config = dict(
    d_model=256,
    init_std_qkv=0.0295,
    init_std_down=0.00279,
    lr=0.00564,
    grad_clip=0.5,
    dataset='wikipedia_en',
)
MLP neurons of a small language model. Each row is named by its layer, matrix (up: input weights) and neuron, and shows model dimensions 16-207. Each number is 500 + 25 x the weight over its row's rms, rounded and kept within 0 to 999. Numbers have three digits each.
After each neuron's rows, "fires after" lists the tokens most often just before its 100 highest values on Wikipedia text that the model never trained on. A number after a token or word is its count.

L3.up125:528478514487459487512494483577520479501472557532481526481479530466497525525501486498504552512512510530520498506473489490489478530531472494516487510485520477539518457504521490497493537486463528465449511525472479498528499451483499478525538506493497488474516510516514523539571484507498536529517512496501516522461477477522497501533442431525525451484453499504463513489518495487486452489513490496510499457487539525492505471517501481505524496505503475499526519519492533481493501511478514472498491489464480442481516467501479490480458495486501491558495495477549482551528476494538508511
fires after: " B" 11, " Ar" 11, " Car" 11, "mar" 10, "er" 9

L4.up742:518488494522515479473488522479461490495480524484544544504471509452526507492498507523544490512442482504529525452487508461485502462483502479500472521469527470479458501472505487500501460479529462520526491479569555493504532528537491499470491508523519497530529522492506495445498498531567447531477514493463457486482530491559445537505493486465520487529536463473484514488489499490523527475473526539477528476494496511493492528518525507512511501505516528523510509526463526477525522540471525537510496537477529482501492534526488482455504493497497520519526499476468447468484538476496496502
fires after: " st" 27, "ce" 9, "c" 8, " post" 7, "l" 6, "cent" 5

L9.up587:482527495488478510558474503496515497501524512505507529502460483482500465518487486481514461480521511500454487516469498489460476455471506464552482485525503511513518507520467543519527533498514490510513544515469504513507570533475482469527504479519496470513469508533541496513508493486486471504511482514465516504503526448534504504521472515468472460485477478515509497530526524523488494500498501469482502506548530506506554511503477477512533510468470488499448505489492579477512468496599537529453491487473459493484508504489461508473501505494460525573504502476474480506483526479493473500
fires after: " in" 20, "al" 16, " re" 7, " co" 7, "c" 6, "mo" 5

L4.up628:497531501514506460545551500499490472500411500496525504502510517514507457521476517464537552482498497503500502503509483534525507493497477488459527499493513499476500519550522495496456508479517495509544531459515532480482503491549444526503456486483464499464464525520483437558487494524535481480497469467523517484513485490491526469482471500504510513529480478489495501485478577505516527515494502511522525476458503515494494497488490436473493472514442523550480484469482489495486529478519491466488506466455522484492443481497478521497502496491481530485455504485482495456502560516470536513
fires after: " A" 24, " W" 10, " a" 10, " K" 6, "A" 6

L3.up994:484496500476500494483497557516505482525497507540536512455474490520569498491522499533520527505544517488491459515430494480466488513471498536501435569508519493516533434498495497511484505508471472511519489500478504494477469454481495555553465497536552541513521483524528502521507479500544489508560507509509523538485458497510470509506522503507506467537440530512516499499494509501540494486506482501517513485474555519477506494520543496442490483549497493528461500507497523491522522492516501514521489533503487555530479520521516496507474531469504502501501509504529491503490485482501518505
fires after: " St" 21, " B" 16, "b" 8, "S" 7, " T" 6

L5.up533:493491459567503484469539534489560472515518476505502521470479479483535511506492472510492493504508469471497506443518498467541480491478495486487466505461464509489504504524479504520494508503553502527519538493532516451509503480502470500504504498488519491510514481516514532499507469489512525530523514492477480497501525511488475517504441431465493517517508472473519490477470501527559478518520520497483511494476466454449473520505490530489508468498521475512490529473481520441504475493488442519477484510497534522549485481504519533479521510478448474488467554500542531513520507477487470473
fires after: "ce" 17, " st" 14, " sp" 8, " record" 5, " h" 4, " it" 4

L4.up588:459450473494518533481501479479531530473467541479521496486467472551507529501548476503506506525463547518533473504495485469480463527499479495499460493492482519502518441453510527508462525489505515494511520516509489491448491472474528537463514513515518518515499469535499495446486502515516503489518530457493496475478493493539502502530489484497509492482457510469458495470540493530541432518506504454466512497476518522503530494486519495475532461503489550447511487543474503467502490472508506480500474464514471502519470485500493548525493489482514557502528555482521492476509499430473503506
fires after: " E" 30, "ci" 14, "ce" 8, " S" 7

L3.up21:460500524446509501496555508469489517462512480475470522489552510504498516495497538474492527504504462515505446485452512474468477463509509503493497505483450511482450494518508513524485512489462516538515520487480464533486510508493479577525496519500487510475516475502474485497549507532513493505480466476449490484486482503510479508486509530516516506491482523481507512496518490479516516470523482504434504443483485480537551488473473480499529520527500510502467447504505545510483488491488479504514531495462502534521496497523488511498531474524468495503461547511475492469503480561504460470
fires after: " " 45, "s" 17, " S" 17, " con" 9, " T" 8

L7.up484:466500516492515499536483486501506513492528519541513516514462517472517512480508478470543490517554434531491529485487450514525494494465455499435496509547448502502461510523483508508460502505532482499487489515515491466500535513496528512499484489523430515532445486524505458487501519501561495526516507514465491430531490492522500505495524492514503501509506511481491514473514490550493503499510515516482511489471467545495475506510538508522502522505500493510495515518454505527480549490482485493504473499459478496499511576517507496475479427508496522504563517505480498475503488523506486517
fires after: "st" 16, "s" 12, " in" 12, "w" 8, "ch" 7, "o" 7

L4.up127:463521505551497530510510518466533513508434535495516467493479450497482489452542520495509533524477466488480518519488482457531498521516525492484521508485489470508499518459493529515514467510503537487484516539471475499509518476532521495497517500528503486504507520528505477476504466487483534474499561535522486527544480474512545470570466487484501480502510499525487548480513548508485522517523522517502525484505537526482503492480503480496548497453494501515502439495513477536498537495473511520535464437500475506553479561462505528484466493501476499535494524466505509477478525464495474495
fires after: "ce" 12, "y" 12, "ho" 10, "hy" 8, "ne" 6, "ci" 6

L5.up692:493524476462519534528496476518497452463461473521468478512492508502504541485508479459504524490485461492459507488521500515528486502457519532518474473536496487517455485494486508503512465503516534509480500510526462493514498529465521484518490495519523553507492438487492516457488493492506519462536515469486471445518463461514483522529478506491427458473509503492504502476516464484505515499569510483499490475518553484496459503552496511503485456475481501480475510513507495478488514500492501520477457480502472504490511499462483514494454484543440470499513529486450502477497494502496465528
fires after: " ex" 25, " con" 17, "st" 11, "s" 7, "ub" 7

L7.up980:506472435504515510439533483473525513495504506478521482521507567565473456492504492499470467503479486502497495525491492551489463492471529463480503506494592473509515486529492480511477494478528504485531480485545488527503469477529512527508523542574541467502526442471501482518500485493506515480494527428529507487523491497465477474525490512493469506545531478498477495501519525538506485515486542507497476501501462520502528493488503495493454501492529472474444478503445531468488496501505534495530476493478500482524513484482507532539525480526526459473516495501448484514484514469444521519
fires after: " is" 31, " the" 13, " was" 10, " =" 7, "\n" 4

L9.up43:533567510511521493493514483547484527497475493569525527546491473506474523537502465490523489524519488500504509479531453465529517512488470491484505550526545531539453526507502499481486462509520474487494516536501547515505504540477520484465474526481482472500513468470512497547462500527569493476502492473480497505497494504516488466535510496464455474492464521534547513502497492528479514495483502532510481487484495507524477482510460510546504489484498512449451465512504485504489502469509515473484487507517492481532479571480461490504515457501525542514452509505448493485520531491544510471
fires after: "n" 18, "re" 16, "w" 12, "it" 5, "s" 5, "st" 5

L7.up657:512553518515501525487478515478443495484496506512463549504533511474515474546495518474478525466487531465461495502559515539473510499495516469509523464472535486504500469479494502529519477500498528493502517460507481454499496556496549471488499509439511504479475503523484516502504484466478482499516497518455549535495489470488487524566491513487515465500509450516436497528501525514537479482474514493484480510526489497512536461502487500497494509516512530529483500524485507490600521494531531540441484479532493515493450518483502495521506495521516456494530436487490472494489493488487465528
fires after: "al" 26, " re" 17, "c" 9, " Ar" 6, " Al" 6

L5.up301:584503492534491520484511423442500493467493498505502484543493512474474505482517506450498516508479494525518540499475470464539446472520494448484533499508553508479486490467495518541493483509505498490557472521490494478490526511503497522488469484514523493477486491483479522522483478513479486497508549543533543491499540482510505487507525502421485507474526491484464511505488509533517484476477515522439483495465532487515534560519495498520536439499534495526504448489462546513475483483493521508496537543467512558474522495497465469478482480474492498503519515486494499534501482465463472503
fires after: "st" 29, "ce" 13, "th" 8, "c" 7, "po" 5, " 18" 5

L5.up651:482473468520505491496482435489474516489487480538494449496532532496531526470539514482503477512542462490457459531523462500470502482477514506484455498529491497489458480526527479483511477457518475491468460515514495531439519497493475460484543481491474484487493486479481470487481485493517546518529504478486477467523515503523508455499486451491505526507487486468503491518508484482495523526466491481518505495471493440425455515518516505485463521487481522490499530516479460527487501538505516482489488513494533531508497541508487515542514527520505528476477493517474534537486507506527468508
fires after: "lo" 19, "el" 11, "i" 10, " La" 10

L4.up68:504480464537482538507543525458538547524505491515520503517511536524489506503510490464482475459510484493449516488513485503502476483483519485528501504485535498480563530506454491500504471501463512507484517477520511536444499499498516489532482521466517516531523502526499513484528499523447502511552506471487522499522464483450484505504523516488513494525495539516526492457485493532478522497458486526502533517488467534536485461538493516474525493507519494449492490531513511531523508500528568513494477465507463453502543520443513492538494501503519508467515541472443440518535488483516486530
fires after: "\n" 29, " =" 20, ")" 15

L3.up764:504476529501514508564471513560512463527514506530497507490503479471493499499495508511504507442490489496496480456494498506511492522498532469490471555557526528517513500530478504476525499505490462503509502474493554497513504480517498498484510534495473536571494515499479498505491483479512485538514531501512532500551495515482475527496505482506474530500447571526506487484519507501497498514518512467516435483491521487512539528483528511494508502540491471464479488496537509480518490491485517505494491513463446473476462483499551537524463537490524485489481486519564472497500463498516512480
fires after: " St" 31, "L" 12, "J" 11, " B" 9, " R" 8, "B" 8

L7.up159:527498513497500488486500543504503501508559562523468494518493476500529536548523524511487544513507488510488509483492471508479489514501493535481488490493545472467488493494482461483492532574497479493538473561500534488454498506504449469453491469492466489500553484508480494525502495527486514485542506504554488492526459510489534500480501533531492506477490530497520505533495497496509499503533502496533509515483471491518486462500490474519484556469505477511479491542511518466490524509546513500491507511527505512496516494492534497477470452499484553504550524475488538509478461525487521502
fires after: "s" 28, " " 20, "y" 14, " co" 8, "ist" 7, " D" 5

L3.up130:510489491481484539481570509533525437552501470488462487486500535509543486483501501527471492509488514547497471512479545512502507510525510482540494472482501479475511477478495508469506519488516518523473529503510506538528529516488512486485513500503493508542545497527536533502504498509512483504537521496491499468484508501520488504564510532539484522507509455528533515520481489482483481512451495524490469474537458473518529482414518509518461447511492487501490519531492472512524457465508492484476507489470497476491489464500478477522484519539511525511501521491528526471487493496518497523
fires after: "s" 22, "mu" 11, "ba" 9, "vol" 7, " Ca" 6

L3.up513:480519463499474544474533461500507511470536515480501454536487490502475511467494530457532511512545554524503508482513452496457496514523479457526479481538502470535474541490519538488467498466517474481554457502506506458484482480486480507496466501484544507473476497516440475519536486544534486515525469494536502487514475494479524482474476484510515487558511492506517487518484527497555521512454517514531511499518508470463502472513465509450469467479501483514492497498508490531485488507483512519470510525488511501516465490489495529515498521467470517498457489510502496492496496498493502483
fires after: " E" 22, "A" 17, " " 14, " Na" 8, " W" 6

L3.up882:476477498487479500506501492519464513507556518483529513503525480505503539467489561519514467454546461473505458450442481540511521489500488525492486490497484492482472491511508461483513523504504496474501456547460494488477512522472471511557503506507505510483511482465518480513508487489473499468491444524491466494513475522457524477492499539496488527467491522478501516478515526504480474495501503443477461488499475497468523536492513442525501558486485506501488487509506528478507507488492498537519474488532561544517473490474489512505474529506499480504473493507504529541507496524491511511
fires after: " " 41, "s" 37, " S" 10, " C" 6

L3.up686:516482493444492512440497483507498492521516498526482512470483501464504528520531509520506515513489497483512478497518491487492524518527495449516492526490507475512507530482468488518494443579533523487488498514480514460523516561481478484487467490453513483484516505481471466442515530482515512480508495518513479477495519471517515456538516527512497507488523519493540487508468484463470471485500466500488484553538497530540494515538523486497525458466507514471513488491519525546497466531506484501513479504495522498516489490471500501504523517462495495491542469513485506508496434540494511502
fires after: "f" 21, " f" 14, "if" 7, "s" 7, "te" 5, "S" 4

L7.up850:475499451496511514469521497506495476471481459533473494524489525465441523492521518475513474479495457507465565520487498536524497490558510482505487559491483473529453469481466508513458449510499527468524522499521502480532545510468493521524547492508539543513507477513481511439489479491529498510526482540481488495484523409502508498538485520509470487483536493520510501482511511516517534499494512525496491460500483462459526518537521520522459494507527476467472519494499545465467484493492500523504482518481466498537521529500515520463545501519486496502503512462489482481527493464413482499
fires after: "st" 27, "er" 12, " St" 9, " con" 7, "t" 7, "ve" 5

L3.up990:494480490465539485480482489470535490500487567496472479515515467500506496485442500519486487523533490466469493508481483523460500512518519488544491494489480522485504502528516509463519485460511513502475449503514501499520489509499529491527528495542526503483544529487538477531498499461489526494486490475517518514484534473505495490481530551452520476496483505511545507510471535487507528487520489507487507504436490525508462522511518468503504532454497453488465507476486463518510459499461494493463494528546481501465466536489543496473502497500487546486506592523483533466512470540515470487
fires after: "un" 22, "n" 8, " organ" 7, " sign" 7, " Ra" 7

L4.up511:560486521534511522531538510480517451503506519493495477504523514486519520492509560508476466472519514488500545497492462500453471478470517523501505509473485499511540510536482498462506519496509512520510489482488515508500497485503485514478537528496494448519484521515511505524483557464520522432507496463500518485524474480456481516454508547495488491486507517470536512464504476520484458501518506513490483485494476521516499514522469516501505533500473435464481500516526486451527476514511510461497474494519473463555525522461500446537478482518520505478478555526476463499462515491489495483
fires after: " =" 39, "\n" 32, "===" 5, " con" 4

L3.up487:474481515455515495466501519547487512512560537528539549468479475466474542506551555451494527515497453502495505518503492517500514529470475565545495479516521509483511530479493500478491493527506493513515480516454545495446475501474471508530504504501555513507498496481528526527464499525516478484457510484511474501466509541495481485500499490515543481512518517467490478524527526492491514556494523494439466509531517473494497501494515455522519482535511541500495474499509479509489503509528563480506466481526488493503538501515463489545502487499499471498495495512497497473516503535514507508
fires after: " " 42, " 10" 6, " 8" 5, "s" 5, " 7" 5

L5.up849:475514521524466507475501495477475489528509509509519470517515539466487496527529490505495560510473470513516534506497480472515465458511456553517542497473507494501469480484521455513523474507477531484517526548506493490475505492498525547447487469539492459531440483498506524440502527492490495504518460493536500543470527495526497498565470506477491532476509494514437502527481481509548513491481501524497521501497517510509511482492500489470429436504493483514479516548508493470494515505527499519479529488510488474489493527451471482503506519508513513557541465500484512472503480465509526511
fires after: "or" 13, "al" 10, " a" 10, "ment" 9, "st" 7, "c" 7